config = dict(
    hidden_size=448,
    norm_place='pre',
    attn_scale=0.125,
    bias='all',
)
MLP neurons of a small language model. Each row is named by its layer, matrix (up: input weights; down: output weights) and neuron, and shows model dimensions 144-239. Each number is 200 + 40 x the weight over its row's rms, rounded and kept within 0 to 999.
Before each neuron's rows, "fires in" lists the words (lower case) most often at its 100 highest values on Wikipedia text that the model never trained on.

fires in: "from", "of", "among", "1", "chicago", "into"
L7.up247,226,104,220,280,185,250,172,148,221,140,152,233,182,217,133,158,235,191,191,250,207,203,247,251,193,203,166,171,170,175,266,193,243,228,160,231,220,194,204,119,229,219,169,207,249,178,230,197,208,215,161,147,232,194,184,234,143,194,185,216,221,142,191,209,184,214,208,197,211,301,209,242,159,214,251,242,195,209,211,182,135,206,165,125,157,227,157,206,239,261,116,144,231,260,232,185
L7.down247,214,240,230,199,227,163,246,211,180,244,220,138,168,174,152,251,184,259,246,229,151,230,189,174,193,192,117,227,265,253,210,205,138,180,252,183,205,201,224,275,105,197,269,167,189,208,134,259,180,143,136,241,174,287,243,222,177,272,194,225,230,199,202,223,184,204,223,152,213,90,92,219,256,208,239,178,209,146,242,248,218,200,122,204,205,220,212,154,238,161,204,219,233,186,250,220

fires in: "of", "to", "as", "by"
L5.up194,196,215,186,112,234,171,171,171,211,184,189,182,248,152,171,154,179,199,199,145,284,143,218,136,267,210,210,170,184,190,187,250,228,192,189,219,224,142,189,223,151,229,191,197,224,114,159,180,131,144,146,206,268,217,189,248,170,162,159,228,201,241,209,242,271,193,156,217,298,194,182,197,217,174,208,175,178,169,193,177,232,214,147,160,184,256,190,157,186,172,166,192,206,202,193,210
L5.down194,260,183,222,134,268,194,115,243,236,233,244,193,161,174,223,218,224,161,140,241,168,166,175,145,203,254,254,186,251,153,212,187,200,132,193,222,133,178,168,230,137,202,181,196,224,182,192,106,238,210,178,150,208,196,203,217,227,101,114,101,255,212,225,191,237,224,265,218,216,198,178,237,209,149,160,234,240,164,208,181,192,228,157,205,137,192,182,124,182,240,234,165,315,182,243,228

fires in: "of", "children", "league", "website"
L5.up305,181,303,169,245,154,192,156,213,175,197,228,173,185,204,227,214,191,187,172,193,196,164,187,268,210,189,284,187,204,150,214,208,184,160,165,147,199,251,186,198,252,234,197,195,222,241,224,177,212,254,258,205,192,169,176,154,187,231,250,228,236,140,162,147,206,199,158,104,192,219,282,194,272,199,324,205,280,216,174,196,201,266,151,195,178,228,252,230,209,163,157,240,205,235,182,185
L5.down305,234,251,214,185,190,263,102,214,252,242,187,202,146,190,196,175,148,158,207,201,135,207,181,213,253,284,291,236,171,194,224,207,208,237,125,138,171,224,150,254,209,115,132,138,219,199,188,193,131,227,203,221,198,201,236,200,184,165,166,228,248,211,216,250,244,246,223,225,233,260,205,201,112,197,71,158,164,220,248,178,206,194,246,219,122,198,208,227,206,232,172,167,192,208,220,209

fires in: "as", "and"
L5.up704,239,225,162,198,144,246,218,240,171,156,175,181,222,217,301,221,190,163,257,229,174,154,194,175,180,191,225,227,168,225,187,162,252,227,210,174,211,204,196,190,284,187,251,201,187,182,235,256,176,176,258,197,244,247,207,147,220,204,227,225,105,138,229,215,131,136,246,108,187,234,136,250,267,175,157,183,203,168,244,223,268,253,224,219,160,240,129,267,138,207,160,188,220,233,191,169
L5.down704,148,211,175,201,281,143,194,217,183,202,298,186,189,213,132,192,210,237,190,115,225,231,197,163,252,148,183,139,223,185,155,186,178,227,174,258,227,183,200,189,133,254,234,171,210,211,233,167,225,139,168,250,165,186,176,190,188,192,219,155,234,218,129,220,213,234,220,188,212,184,197,109,184,173,170,202,154,282,205,200,165,162,215,202,259,155,180,169,202,200,243,215,159,153,169,168

fires in: "as", "municipal", "companies", "municipality"
L5.up834,220,177,170,168,232,171,192,161,216,286,230,248,259,143,206,148,259,185,156,134,216,64,222,160,148,132,207,198,158,182,228,284,141,230,268,159,198,266,193,225,225,214,206,141,290,178,183,179,164,221,195,138,173,161,198,141,142,253,219,114,200,191,240,255,212,258,167,195,215,229,182,240,219,211,211,248,134,203,131,139,235,251,246,210,224,267,161,180,227,227,228,277,233,168,219,200
L5.down834,195,177,197,171,121,231,236,236,232,175,193,177,155,225,195,280,170,181,284,218,238,264,219,206,188,252,170,194,244,175,196,160,292,94,225,177,174,252,249,263,172,198,247,194,180,207,148,185,114,169,190,193,219,213,238,255,214,167,199,235,171,252,195,233,160,203,161,191,176,219,209,284,233,212,185,157,179,207,224,235,202,116,227,255,175,210,182,205,209,187,173,195,245,223,281,239

fires in: "of", "basketball", "town"
L6.up660,212,310,275,295,173,190,214,187,188,173,200,208,131,217,260,228,160,213,270,174,200,292,136,210,217,112,196,235,170,217,179,197,219,198,123,194,175,235,215,191,250,221,274,133,269,123,197,161,175,209,202,112,214,214,192,184,204,240,222,149,190,229,106,189,227,256,200,185,240,226,175,164,197,132,140,148,167,141,201,192,186,145,230,177,241,209,182,170,256,186,170,180,239,185,157,162
L6.down660,211,174,246,167,198,253,141,137,240,127,228,246,202,144,164,204,199,216,213,205,212,193,154,209,193,234,183,213,205,136,164,197,152,169,196,172,168,215,249,163,202,211,248,277,180,200,250,182,199,187,163,186,191,278,155,218,203,232,219,191,231,196,124,190,248,118,255,165,243,214,169,240,243,251,145,111,256,238,223,188,219,228,191,173,186,172,202,202,198,243,194,202,194,177,212,151

fires in: "to"
L5.up412,147,241,180,227,152,196,266,159,191,103,220,153,201,194,178,231,201,267,209,202,179,253,222,135,192,148,193,140,188,212,185,163,185,238,175,179,106,143,158,151,214,237,235,165,127,176,162,258,148,122,213,156,113,181,149,174,188,172,229,178,196,225,207,139,205,162,154,247,244,185,183,218,208,229,175,178,206,116,237,182,114,215,260,278,205,209,156,210,197,119,171,132,222,214,285,201
L5.down412,137,225,270,206,203,228,221,123,239,169,170,194,187,211,264,262,244,240,207,189,166,152,193,204,245,156,213,207,214,186,153,234,135,221,228,204,193,96,266,155,178,291,267,147,198,203,241,179,134,141,289,228,188,180,183,176,210,211,211,227,205,174,219,210,214,186,229,222,232,209,221,161,181,244,209,211,236,249,234,191,208,248,246,193,149,148,206,203,206,132,243,203,212,230,156,123

fires in: "by", "on", "with", "for", "after"
L7.up455,212,196,210,276,192,258,267,216,166,192,188,257,179,191,233,265,175,218,153,138,179,160,194,184,224,167,195,201,211,258,196,203,256,203,169,126,212,184,180,140,262,214,215,210,259,151,189,192,241,158,213,155,254,140,187,148,120,239,172,213,237,184,213,184,290,152,166,220,209,218,132,151,191,213,158,259,201,189,242,172,196,202,177,199,173,210,214,143,109,268,182,240,242,214,183,146
L7.down455,189,236,260,223,230,249,123,194,252,178,229,199,199,180,246,169,283,219,196,186,147,167,252,180,216,169,188,180,201,203,241,180,151,148,168,226,235,200,231,212,99,215,143,223,231,208,206,206,149,172,193,155,206,224,188,227,192,221,213,175,133,171,253,217,220,179,228,333,263,211,207,225,241,232,188,225,180,197,315,181,225,233,187,213,195,141,135,166,159,137,235,217,230,219,159,187

fires in: "to"
L5.up617,182,160,212,152,144,205,204,224,220,233,257,259,192,224,219,187,218,263,152,157,184,210,181,201,187,179,187,171,124,244,172,237,201,210,182,223,186,192,232,94,296,193,248,191,261,136,203,184,182,147,229,239,230,188,212,213,191,229,171,174,257,248,246,180,204,189,138,154,298,179,172,278,235,229,210,185,234,148,242,272,168,183,277,212,224,257,150,217,202,176,192,216,190,172,255,214
L5.down617,185,244,215,170,138,168,193,150,281,164,288,284,200,201,258,189,201,179,194,250,184,152,169,200,257,198,244,160,254,269,183,200,189,201,236,195,213,197,156,119,178,242,196,160,197,168,210,163,153,238,192,288,214,165,167,193,232,291,213,197,225,168,248,226,249,215,279,177,204,214,231,255,189,234,138,188,212,194,173,175,127,192,268,226,193,190,135,188,219,104,189,212,202,198,199,199

fires in: "county", "city", "state", "georgia", "united", "town"
L7.up885,167,255,207,245,185,149,276,201,213,151,236,215,219,131,290,239,192,171,192,274,238,220,81,275,190,227,252,170,253,172,211,205,240,177,165,144,209,149,255,169,223,245,147,174,219,174,186,150,235,245,243,131,203,199,208,163,202,160,204,174,203,166,207,131,166,210,202,185,163,150,145,159,199,219,251,254,220,175,189,150,267,194,168,228,332,208,213,230,188,218,121,269,156,158,265,200
L7.down885,160,253,207,176,182,179,167,254,228,217,228,231,172,177,208,174,219,182,245,203,172,215,284,205,199,198,225,292,221,165,180,219,150,208,178,215,252,222,200,202,228,156,257,208,286,183,158,178,147,190,205,187,177,234,193,234,215,177,231,279,174,198,180,250,241,182,174,109,266,212,240,217,136,216,184,278,195,160,229,193,199,200,226,128,178,201,132,189,217,154,165,156,267,268,211,196

fires in: "of", "from", "for", "to", "and"
L6.up293,237,185,189,233,204,155,197,184,187,236,226,190,234,192,209,165,201,139,236,149,206,126,163,187,187,178,233,189,146,236,247,216,231,221,176,164,239,222,157,164,217,194,257,169,236,92,174,225,170,188,148,188,243,280,180,215,191,141,240,192,134,210,250,218,232,186,168,217,174,204,246,277,265,204,290,217,211,179,146,178,163,215,240,209,126,188,201,231,214,139,167,176,265,166,230,234
L6.down293,185,198,173,201,264,222,194,164,179,225,249,221,150,194,205,173,206,236,170,247,180,208,197,155,205,302,198,188,202,148,175,155,163,171,275,211,172,186,206,214,176,155,152,311,243,189,125,145,215,210,227,219,169,171,250,189,223,219,176,229,177,153,219,231,173,213,256,159,215,235,181,221,159,266,130,117,187,148,284,266,219,130,206,152,228,237,180,159,197,205,158,167,261,232,190,160

fires in: "was", "for", "at", "had", "during", "in"
L6.up87,181,286,190,204,131,151,225,209,260,117,206,236,184,199,275,147,174,162,247,246,238,100,206,160,181,159,198,211,162,239,255,213,263,188,200,187,190,218,166,229,213,216,180,203,237,128,189,138,192,212,247,193,207,203,173,185,168,132,240,185,236,259,246,176,227,150,179,195,271,241,196,190,154,201,192,244,199,104,228,156,251,198,189,225,147,195,191,205,103,162,159,200,205,242,180,185
L6.down87,232,145,233,207,208,190,247,193,208,224,302,213,237,255,205,259,187,213,230,165,251,185,240,185,213,225,160,168,208,210,167,252,153,191,185,203,200,205,246,204,205,158,173,227,203,161,213,217,201,169,203,220,235,170,162,246,202,217,172,195,110,194,173,231,166,140,225,221,202,194,193,296,166,209,173,203,190,164,280,178,178,229,163,186,160,218,217,98,191,186,211,267,236,212,180,176

fires in: "of", "in", "at", "while", "from", "the"
L6.up277,239,137,199,143,227,146,366,186,309,211,214,180,225,233,116,216,237,228,236,245,171,199,227,198,254,234,171,175,180,165,262,189,268,253,147,170,234,219,140,149,207,183,260,187,163,203,233,119,154,148,207,195,245,199,190,228,149,221,192,279,194,171,241,248,222,199,201,200,237,131,223,181,278,143,172,270,228,152,231,271,255,170,197,240,256,219,220,148,182,201,195,190,213,215,166,171
L6.down277,187,212,206,114,189,237,252,241,201,155,208,177,194,211,266,268,223,257,251,202,117,184,180,253,189,174,143,209,170,188,229,191,133,251,204,256,265,201,103,221,180,45,218,169,162,193,194,221,179,213,231,160,210,227,210,228,146,184,195,172,199,167,208,322,260,203,211,210,194,150,179,248,275,272,132,254,213,139,354,196,209,224,157,139,131,160,194,127,245,272,178,179,192,263,173,213

fires in: "to", "and", "or", "solid"
L3.up860,229,148,239,214,188,186,250,213,219,186,245,279,218,187,180,224,183,178,241,217,176,207,195,224,204,232,204,203,111,170,208,214,273,234,159,210,169,142,247,199,229,198,279,203,238,131,232,266,194,198,210,202,226,223,251,158,163,152,198,207,172,193,238,195,163,174,160,133,197,163,230,230,189,225,200,231,195,210,280,144,229,145,179,179,225,196,182,193,200,240,93,271,245,281,147,127
L3.down860,181,213,214,148,180,196,161,239,220,207,104,187,121,202,168,143,153,202,191,177,249,200,167,161,117,111,216,183,198,173,180,290,191,219,253,171,221,237,167,250,186,199,155,205,153,190,165,212,142,196,192,220,200,203,245,201,218,158,199,179,220,224,200,204,155,152,236,290,243,281,190,173,195,101,151,183,235,215,192,210,151,132,251,192,131,185,153,176,237,119,198,249,201,219,176,197

fires in: "to", "top", "tournament", "t"
L7.up360,171,212,161,217,134,210,206,112,243,206,213,221,182,134,224,172,278,248,186,199,230,174,211,162,104,126,197,172,193,169,199,213,213,222,197,215,226,198,262,208,141,237,231,146,212,231,150,236,169,205,249,273,149,268,267,298,203,202,237,219,253,262,142,146,194,175,156,195,279,239,201,242,206,247,246,225,266,182,202,206,123,151,124,104,142,241,204,232,188,187,134,302,159,211,203,213
L7.down360,198,135,264,205,216,194,183,231,160,179,308,226,190,219,218,193,208,212,154,228,200,236,191,182,197,130,228,192,174,208,193,223,174,192,173,221,144,172,321,216,189,213,230,193,195,167,179,145,114,155,235,187,191,175,223,175,212,248,183,202,125,174,167,235,212,177,274,228,230,210,122,248,200,169,190,184,285,165,247,208,150,187,215,183,257,194,191,160,125,184,175,217,248,212,157,192

fires in: "can", "will", "would", "to", "could", "cannot"
L7.up659,161,200,191,203,215,162,269,268,215,120,218,155,195,187,223,168,233,196,233,191,166,239,250,258,172,136,133,158,123,187,201,173,198,295,230,238,221,200,177,192,285,181,148,45,161,142,242,205,162,252,286,214,213,144,212,171,171,234,222,198,209,234,125,159,168,182,182,219,156,193,225,290,219,231,212,235,195,120,220,236,201,245,190,257,245,214,291,194,297,187,205,311,212,276,206,238
L7.down659,197,247,252,231,209,202,186,183,203,262,195,187,185,220,237,213,217,259,180,215,210,219,256,141,227,220,168,196,225,271,154,203,235,165,171,166,191,228,263,240,222,207,188,190,236,244,205,216,200,166,284,184,170,143,227,213,196,251,183,230,153,157,146,219,167,186,170,204,201,165,311,209,210,251,175,165,220,227,127,211,97,183,259,93,132,242,212,228,222,194,241,235,225,185,207,202

fires in: "they", "not", "would", "could", "will", "may"
L5.up447,190,236,186,202,186,209,193,261,292,190,147,136,229,185,191,165,186,209,283,224,187,182,191,225,282,114,243,192,185,181,197,181,202,226,150,151,211,161,178,192,223,248,226,217,245,214,193,222,156,180,278,259,96,222,144,205,147,208,234,219,195,135,173,171,171,176,170,148,256,201,255,177,246,238,243,176,206,143,163,246,158,246,220,278,218,194,185,266,215,132,165,274,160,183,140,259
L5.down447,244,229,268,243,186,135,300,162,157,159,315,219,170,235,255,108,223,206,235,232,272,235,269,191,151,166,246,136,162,188,195,239,119,198,184,234,194,162,177,150,159,187,197,158,186,236,203,216,172,211,174,149,205,194,201,218,215,219,202,251,219,197,234,213,181,126,175,202,105,178,186,259,215,189,211,202,219,215,259,201,219,193,150,229,175,264,179,168,154,129,223,243,217,138,240,225

fires in: "to", "cannot", "not"
L6.up589,173,216,208,206,186,280,223,267,180,277,171,98,211,140,205,205,178,193,251,190,202,145,189,198,114,197,168,62,125,145,216,202,148,213,192,216,243,204,184,196,247,213,177,155,305,158,233,242,147,154,219,186,221,201,187,193,180,200,154,191,230,175,200,121,140,211,190,179,248,160,208,202,230,219,105,250,259,166,217,241,223,175,197,183,195,246,240,153,272,149,160,233,169,227,193,208
L6.down589,205,245,186,210,148,179,199,135,216,242,183,244,162,194,243,214,243,203,224,221,202,268,191,201,252,200,133,195,237,275,237,257,236,201,198,198,186,247,278,196,275,220,266,172,251,187,239,259,139,229,212,237,179,151,223,186,215,246,213,165,118,134,172,181,170,201,248,161,158,169,245,250,214,197,158,149,260,183,234,178,189,224,248,181,218,232,135,222,156,189,303,261,170,205,251,208

fires in: "southern", "town", "northern", "eastern", "western"
L4.up369,278,217,195,236,205,204,209,209,213,229,159,271,124,246,173,198,226,176,234,170,235,172,168,170,192,178,233,185,193,183,216,150,167,156,153,138,232,207,189,153,226,218,233,275,276,161,182,222,144,215,281,194,225,171,206,202,223,183,166,231,245,162,165,134,215,158,192,261,190,201,232,169,244,197,185,219,182,191,140,220,162,195,126,212,258,175,188,189,241,215,166,166,202,158,204,227
L4.down369,226,177,229,187,242,200,194,147,193,172,201,121,211,205,134,318,204,201,272,189,150,200,232,222,188,155,160,138,211,203,162,189,277,188,165,210,193,183,264,165,166,201,176,239,230,186,218,211,233,272,142,217,157,244,162,183,239,224,171,216,141,190,207,236,210,241,177,119,163,214,236,218,203,170,196,164,243,205,223,147,174,225,194,177,202,206,206,151,212,204,228,249,264,197,220,194

fires in: "on", "for", "by", "according", "in", "at"
L6.up33,173,154,282,186,176,220,240,194,190,111,188,178,251,229,232,248,208,209,159,200,212,130,251,184,303,155,158,210,180,211,221,205,195,192,197,181,136,180,148,219,248,218,186,196,233,186,163,219,123,149,194,138,237,205,152,176,209,206,284,207,221,165,174,223,222,195,169,212,219,214,139,159,236,150,180,203,188,141,194,278,192,207,298,218,206,233,223,184,138,163,219,177,281,149,204,228
L6.down33,130,134,233,150,210,219,155,183,214,164,257,140,205,182,248,288,232,208,186,236,172,220,312,177,160,222,239,237,220,162,226,175,230,154,137,149,214,231,192,119,124,119,272,169,169,166,257,173,260,188,176,214,257,224,162,190,189,199,183,228,198,273,149,265,206,205,171,168,203,196,208,288,164,200,212,179,214,204,132,256,293,157,168,188,144,230,201,216,251,192,250,202,135,175,133,168

fires in: "was", "been", "is"
L4.up363,182,186,195,240,191,224,168,247,248,183,265,239,106,183,157,177,141,124,254,249,221,227,241,175,142,181,193,181,196,198,176,195,244,206,214,259,243,198,197,160,115,238,241,271,277,299,199,219,198,233,173,168,202,197,251,165,253,154,179,224,219,165,178,186,313,132,176,204,190,190,180,202,289,211,165,183,215,157,158,243,238,201,191,214,156,253,249,247,232,160,143,215,233,176,226,207
L4.down363,161,174,185,141,175,179,236,205,155,135,267,175,206,229,294,149,211,168,206,147,176,161,152,114,226,220,264,161,190,177,175,169,272,232,225,173,180,217,139,280,172,181,192,146,222,204,209,247,252,201,230,176,195,189,90,258,195,199,146,179,167,263,294,207,259,293,220,213,151,204,197,169,105,129,132,173,218,217,161,217,160,209,207,214,178,218,217,155,150,187,216,224,183,254,197,198

fires in: "from", "in", "of", "club"
L4.up35,221,174,157,157,194,188,292,199,190,191,230,196,252,124,158,238,199,146,111,221,181,218,179,161,205,223,262,210,199,220,237,147,262,194,186,177,131,220,145,151,157,214,168,182,168,209,92,132,165,202,198,126,183,263,216,197,107,132,254,249,122,250,255,148,260,202,224,226,173,228,143,221,193,201,221,246,213,190,219,205,243,177,231,160,236,164,215,172,172,190,162,196,233,201,175,204
L4.down35,224,230,242,231,241,329,216,203,192,199,228,218,180,227,197,218,195,214,285,247,197,176,212,222,202,190,182,184,157,133,171,206,185,227,182,179,240,175,218,196,238,230,234,187,216,175,193,282,196,212,175,217,198,239,133,229,168,210,179,212,215,202,153,229,167,130,153,185,232,203,194,167,219,150,229,140,281,218,157,184,162,251,165,214,149,185,229,127,175,162,209,146,173,205,288,221

fires in: "is", "he", "specific"
L5.up302,174,156,224,198,202,175,114,153,185,277,241,220,199,173,197,212,225,189,228,179,223,159,184,184,186,198,274,281,161,245,216,215,200,192,190,236,248,193,185,174,237,274,187,198,222,202,159,243,228,169,241,237,233,200,229,131,165,236,172,216,286,200,230,198,146,113,98,219,163,168,180,268,293,193,168,162,178,163,178,203,274,227,279,170,230,289,213,248,59,158,112,212,218,191,161,212
L5.down302,260,246,197,175,194,195,223,164,211,154,219,204,201,177,225,159,213,138,194,206,223,168,170,179,167,209,269,157,209,202,207,152,163,246,254,204,174,231,141,192,208,77,250,141,207,226,181,208,180,229,265,255,163,162,216,210,229,164,239,237,177,252,205,200,189,178,236,208,170,224,226,159,170,167,200,176,228,168,170,140,181,220,195,138,135,106,134,205,179,207,175,283,200,157,174,157

fires in: "it", "the", "that", "door", "this", "then"
L6.up775,233,234,237,208,257,214,301,211,225,104,231,192,205,164,250,273,147,224,178,221,195,122,173,151,256,215,189,189,152,149,206,251,166,163,207,233,242,200,204,212,203,235,169,135,147,193,141,177,201,167,176,269,214,172,209,142,158,145,182,237,155,251,239,279,252,233,181,223,282,211,226,176,159,238,222,219,193,169,203,191,220,157,188,158,235,169,215,161,166,176,139,246,212,237,205,223
L6.down775,238,243,165,244,206,175,217,182,208,199,229,144,170,246,141,170,185,221,151,146,238,234,170,152,197,152,197,181,167,210,231,188,237,187,265,108,162,220,105,230,218,246,235,173,221,253,148,205,177,252,132,170,198,109,234,245,217,168,157,216,239,99,221,179,210,195,210,250,185,242,250,127,189,201,231,141,202,152,196,171,120,186,193,266,265,235,160,189,238,186,213,228,178,245,179,169

fires in: "of", "emma", "often", "offered", "weapons"
L3.up160,197,185,198,260,157,212,208,337,211,189,188,174,258,172,187,265,264,236,254,213,234,164,168,215,196,163,277,250,148,240,221,197,181,179,166,183,224,211,116,195,163,244,199,148,106,160,160,170,168,183,163,207,237,262,235,227,124,135,168,221,195,237,244,216,315,151,204,195,196,246,173,177,202,192,182,269,224,227,188,183,176,183,248,227,218,188,232,163,153,151,169,170,225,210,227,173
L3.down160,250,236,213,192,114,192,263,237,129,205,184,212,135,238,270,102,208,242,218,203,184,233,230,216,196,164,204,240,143,87,216,222,162,212,192,240,170,207,247,105,160,245,199,268,175,234,186,242,223,236,214,253,193,208,221,226,188,229,169,225,225,229,173,177,237,245,250,206,180,194,235,131,202,226,214,162,213,308,269,194,244,185,170,161,222,190,249,180,201,213,148,157,271,185,194,207

fires in: "their", "as", "his", "very", "alongside", "behind"
L4.up480,91,194,182,193,186,133,193,243,240,138,187,196,198,262,201,288,222,241,235,223,193,137,244,163,140,293,215,159,174,135,202,150,244,202,200,267,213,252,186,216,196,216,203,232,262,178,183,202,160,203,178,192,206,208,186,226,204,246,225,151,150,177,179,243,282,175,171,152,218,149,250,194,185,199,239,175,221,177,237,292,226,281,218,202,177,199,187,211,199,206,183,171,197,289,195,154
L4.down480,252,278,231,250,243,216,206,198,204,237,277,224,208,168,220,116,170,158,170,196,213,242,232,260,256,135,154,152,207,235,202,252,248,150,200,202,267,181,235,203,183,231,175,189,176,232,159,210,188,224,239,160,227,212,227,197,162,181,121,209,154,229,205,222,240,238,271,182,212,186,167,216,239,136,155,179,210,218,352,173,166,101,166,192,220,195,249,99,229,185,213,232,143,175,216,201

fires in: "she", "from", "on", "her", "in"
L5.up111,223,202,192,167,186,170,245,168,254,217,204,276,330,249,187,248,217,292,245,256,156,254,234,230,121,192,226,140,197,225,278,160,181,196,148,168,184,208,186,109,208,236,199,276,168,195,156,142,180,151,286,167,147,242,172,214,188,227,260,246,191,174,264,163,249,86,196,236,167,191,182,171,248,229,137,156,107,175,211,217,226,154,205,212,249,231,251,202,146,229,203,145,206,212,133,217
L5.down111,178,220,218,143,144,227,215,243,183,192,154,162,184,161,280,169,173,238,234,172,212,138,152,211,218,203,208,145,139,200,130,252,236,224,193,249,193,235,116,128,173,126,184,133,222,219,208,262,193,235,212,168,279,121,238,160,227,241,193,193,175,221,169,249,201,161,185,206,209,278,181,200,240,214,233,226,201,192,203,177,220,259,149,186,185,174,132,215,234,185,251,218,173,231,238,212

fires in: "of", "institute", "ministry", "theater", "information", "institut"
L3.up301,234,124,263,180,219,194,279,233,167,272,136,189,176,288,183,271,158,249,208,144,214,184,150,207,293,211,229,167,227,246,245,121,222,184,195,124,115,169,173,264,134,234,235,197,195,134,125,179,158,233,198,192,124,138,271,140,236,250,224,195,174,231,244,168,110,241,212,206,193,183,289,204,179,111,298,232,260,178,188,194,216,213,128,150,254,167,210,195,164,205,192,150,134,156,203,191
L3.down301,131,211,170,261,199,279,123,207,202,174,194,166,176,182,184,238,184,258,215,120,300,183,234,225,258,116,222,182,154,189,155,233,226,184,235,181,278,163,192,180,220,225,207,183,181,160,176,163,126,203,232,216,158,264,194,221,226,252,154,140,161,229,293,195,284,202,197,202,241,183,193,145,207,227,195,136,226,275,235,199,180,161,176,189,169,250,200,197,228,183,227,246,182,197,164,158

fires in: "and", "to", "loss", "first", "los"
L6.up656,242,252,224,193,182,125,194,216,220,136,242,214,253,172,134,232,162,172,226,240,199,203,255,258,138,192,178,152,167,77,254,186,234,147,230,200,236,172,226,210,173,217,222,136,250,148,241,195,138,115,168,232,184,176,223,175,43,145,186,273,185,155,195,238,193,241,261,152,235,164,168,239,220,245,213,256,206,211,168,189,231,220,264,263,242,185,192,210,147,157,186,206,230,178,176,220
L6.down656,183,171,209,185,207,175,163,173,196,220,174,200,185,149,199,158,130,255,192,215,205,157,128,219,210,212,156,194,202,276,157,185,192,193,204,240,225,189,227,205,144,222,220,271,184,234,181,144,183,165,182,174,234,187,187,112,226,170,199,203,143,201,189,203,252,177,250,202,218,169,198,130,231,230,252,158,206,230,200,269,199,180,202,218,207,160,242,233,221,195,167,171,170,220,123,204

fires in: "of", "as"
L6.up774,186,178,167,181,171,202,258,236,195,215,220,234,191,151,188,232,257,218,175,235,157,183,197,171,141,213,249,164,155,160,207,230,296,246,151,209,251,189,243,171,187,213,220,251,154,142,211,166,135,157,191,207,221,232,163,153,136,201,276,256,149,141,222,268,224,241,201,205,197,281,191,243,182,186,187,239,133,178,230,164,203,239,255,175,250,225,222,152,274,192,168,354,219,256,177,237
L6.down774,232,282,175,130,278,230,202,199,209,169,167,220,108,196,130,181,197,235,274,237,207,176,215,162,268,207,193,213,155,261,262,271,116,157,198,203,173,159,215,235,200,302,271,210,139,230,109,195,164,226,209,184,199,182,232,211,184,213,208,191,173,255,187,193,198,244,222,196,137,233,181,229,180,254,182,189,209,232,214,164,204,219,252,218,239,221,225,134,173,203,230,187,240,181,216,178

fires in: "of"
L5.up392,172,227,260,263,204,163,175,152,211,203,164,191,169,225,186,244,155,220,234,201,202,183,196,182,212,251,207,176,155,239,235,166,211,186,231,211,155,223,238,131,220,229,290,231,246,158,185,150,152,276,220,186,244,199,194,173,117,222,195,215,198,269,154,189,131,191,215,174,200,272,247,110,226,134,202,249,246,158,164,209,144,205,265,190,175,258,210,123,172,219,155,195,210,147,152,193
L5.down392,189,202,205,262,249,206,199,231,183,230,272,173,193,147,198,264,238,243,177,173,189,142,136,210,247,236,191,140,172,126,215,228,203,178,221,209,210,182,155,161,79,175,216,192,234,231,174,247,178,177,214,200,177,134,217,179,217,170,189,153,215,237,283,209,232,191,225,235,206,221,251,234,178,127,192,252,189,221,224,241,286,213,174,265,195,222,179,159,193,193,226,241,133,268,217,208

fires in: "to", "not", "never"
L7.up759,223,273,230,281,167,150,276,265,203,161,179,170,106,192,236,209,235,195,177,129,210,188,172,143,122,254,182,146,208,182,239,206,221,204,230,133,126,102,236,250,259,203,220,201,170,155,162,218,168,192,187,181,202,185,190,214,196,238,196,206,162,163,160,214,142,193,257,159,198,152,188,236,285,205,173,265,271,200,174,214,240,192,189,161,209,221,155,240,200,185,144,250,201,227,158,267
L7.down759,158,218,192,187,213,180,263,216,148,193,270,255,135,215,179,259,174,237,186,210,244,220,264,183,171,218,219,206,184,250,243,251,188,146,164,202,278,205,163,219,94,266,211,124,191,271,240,165,196,126,211,218,140,149,183,205,164,236,186,251,161,155,179,236,183,246,256,171,220,205,161,190,166,209,256,113,221,183,157,231,232,241,228,191,221,208,158,199,232,206,218,157,150,187,156,131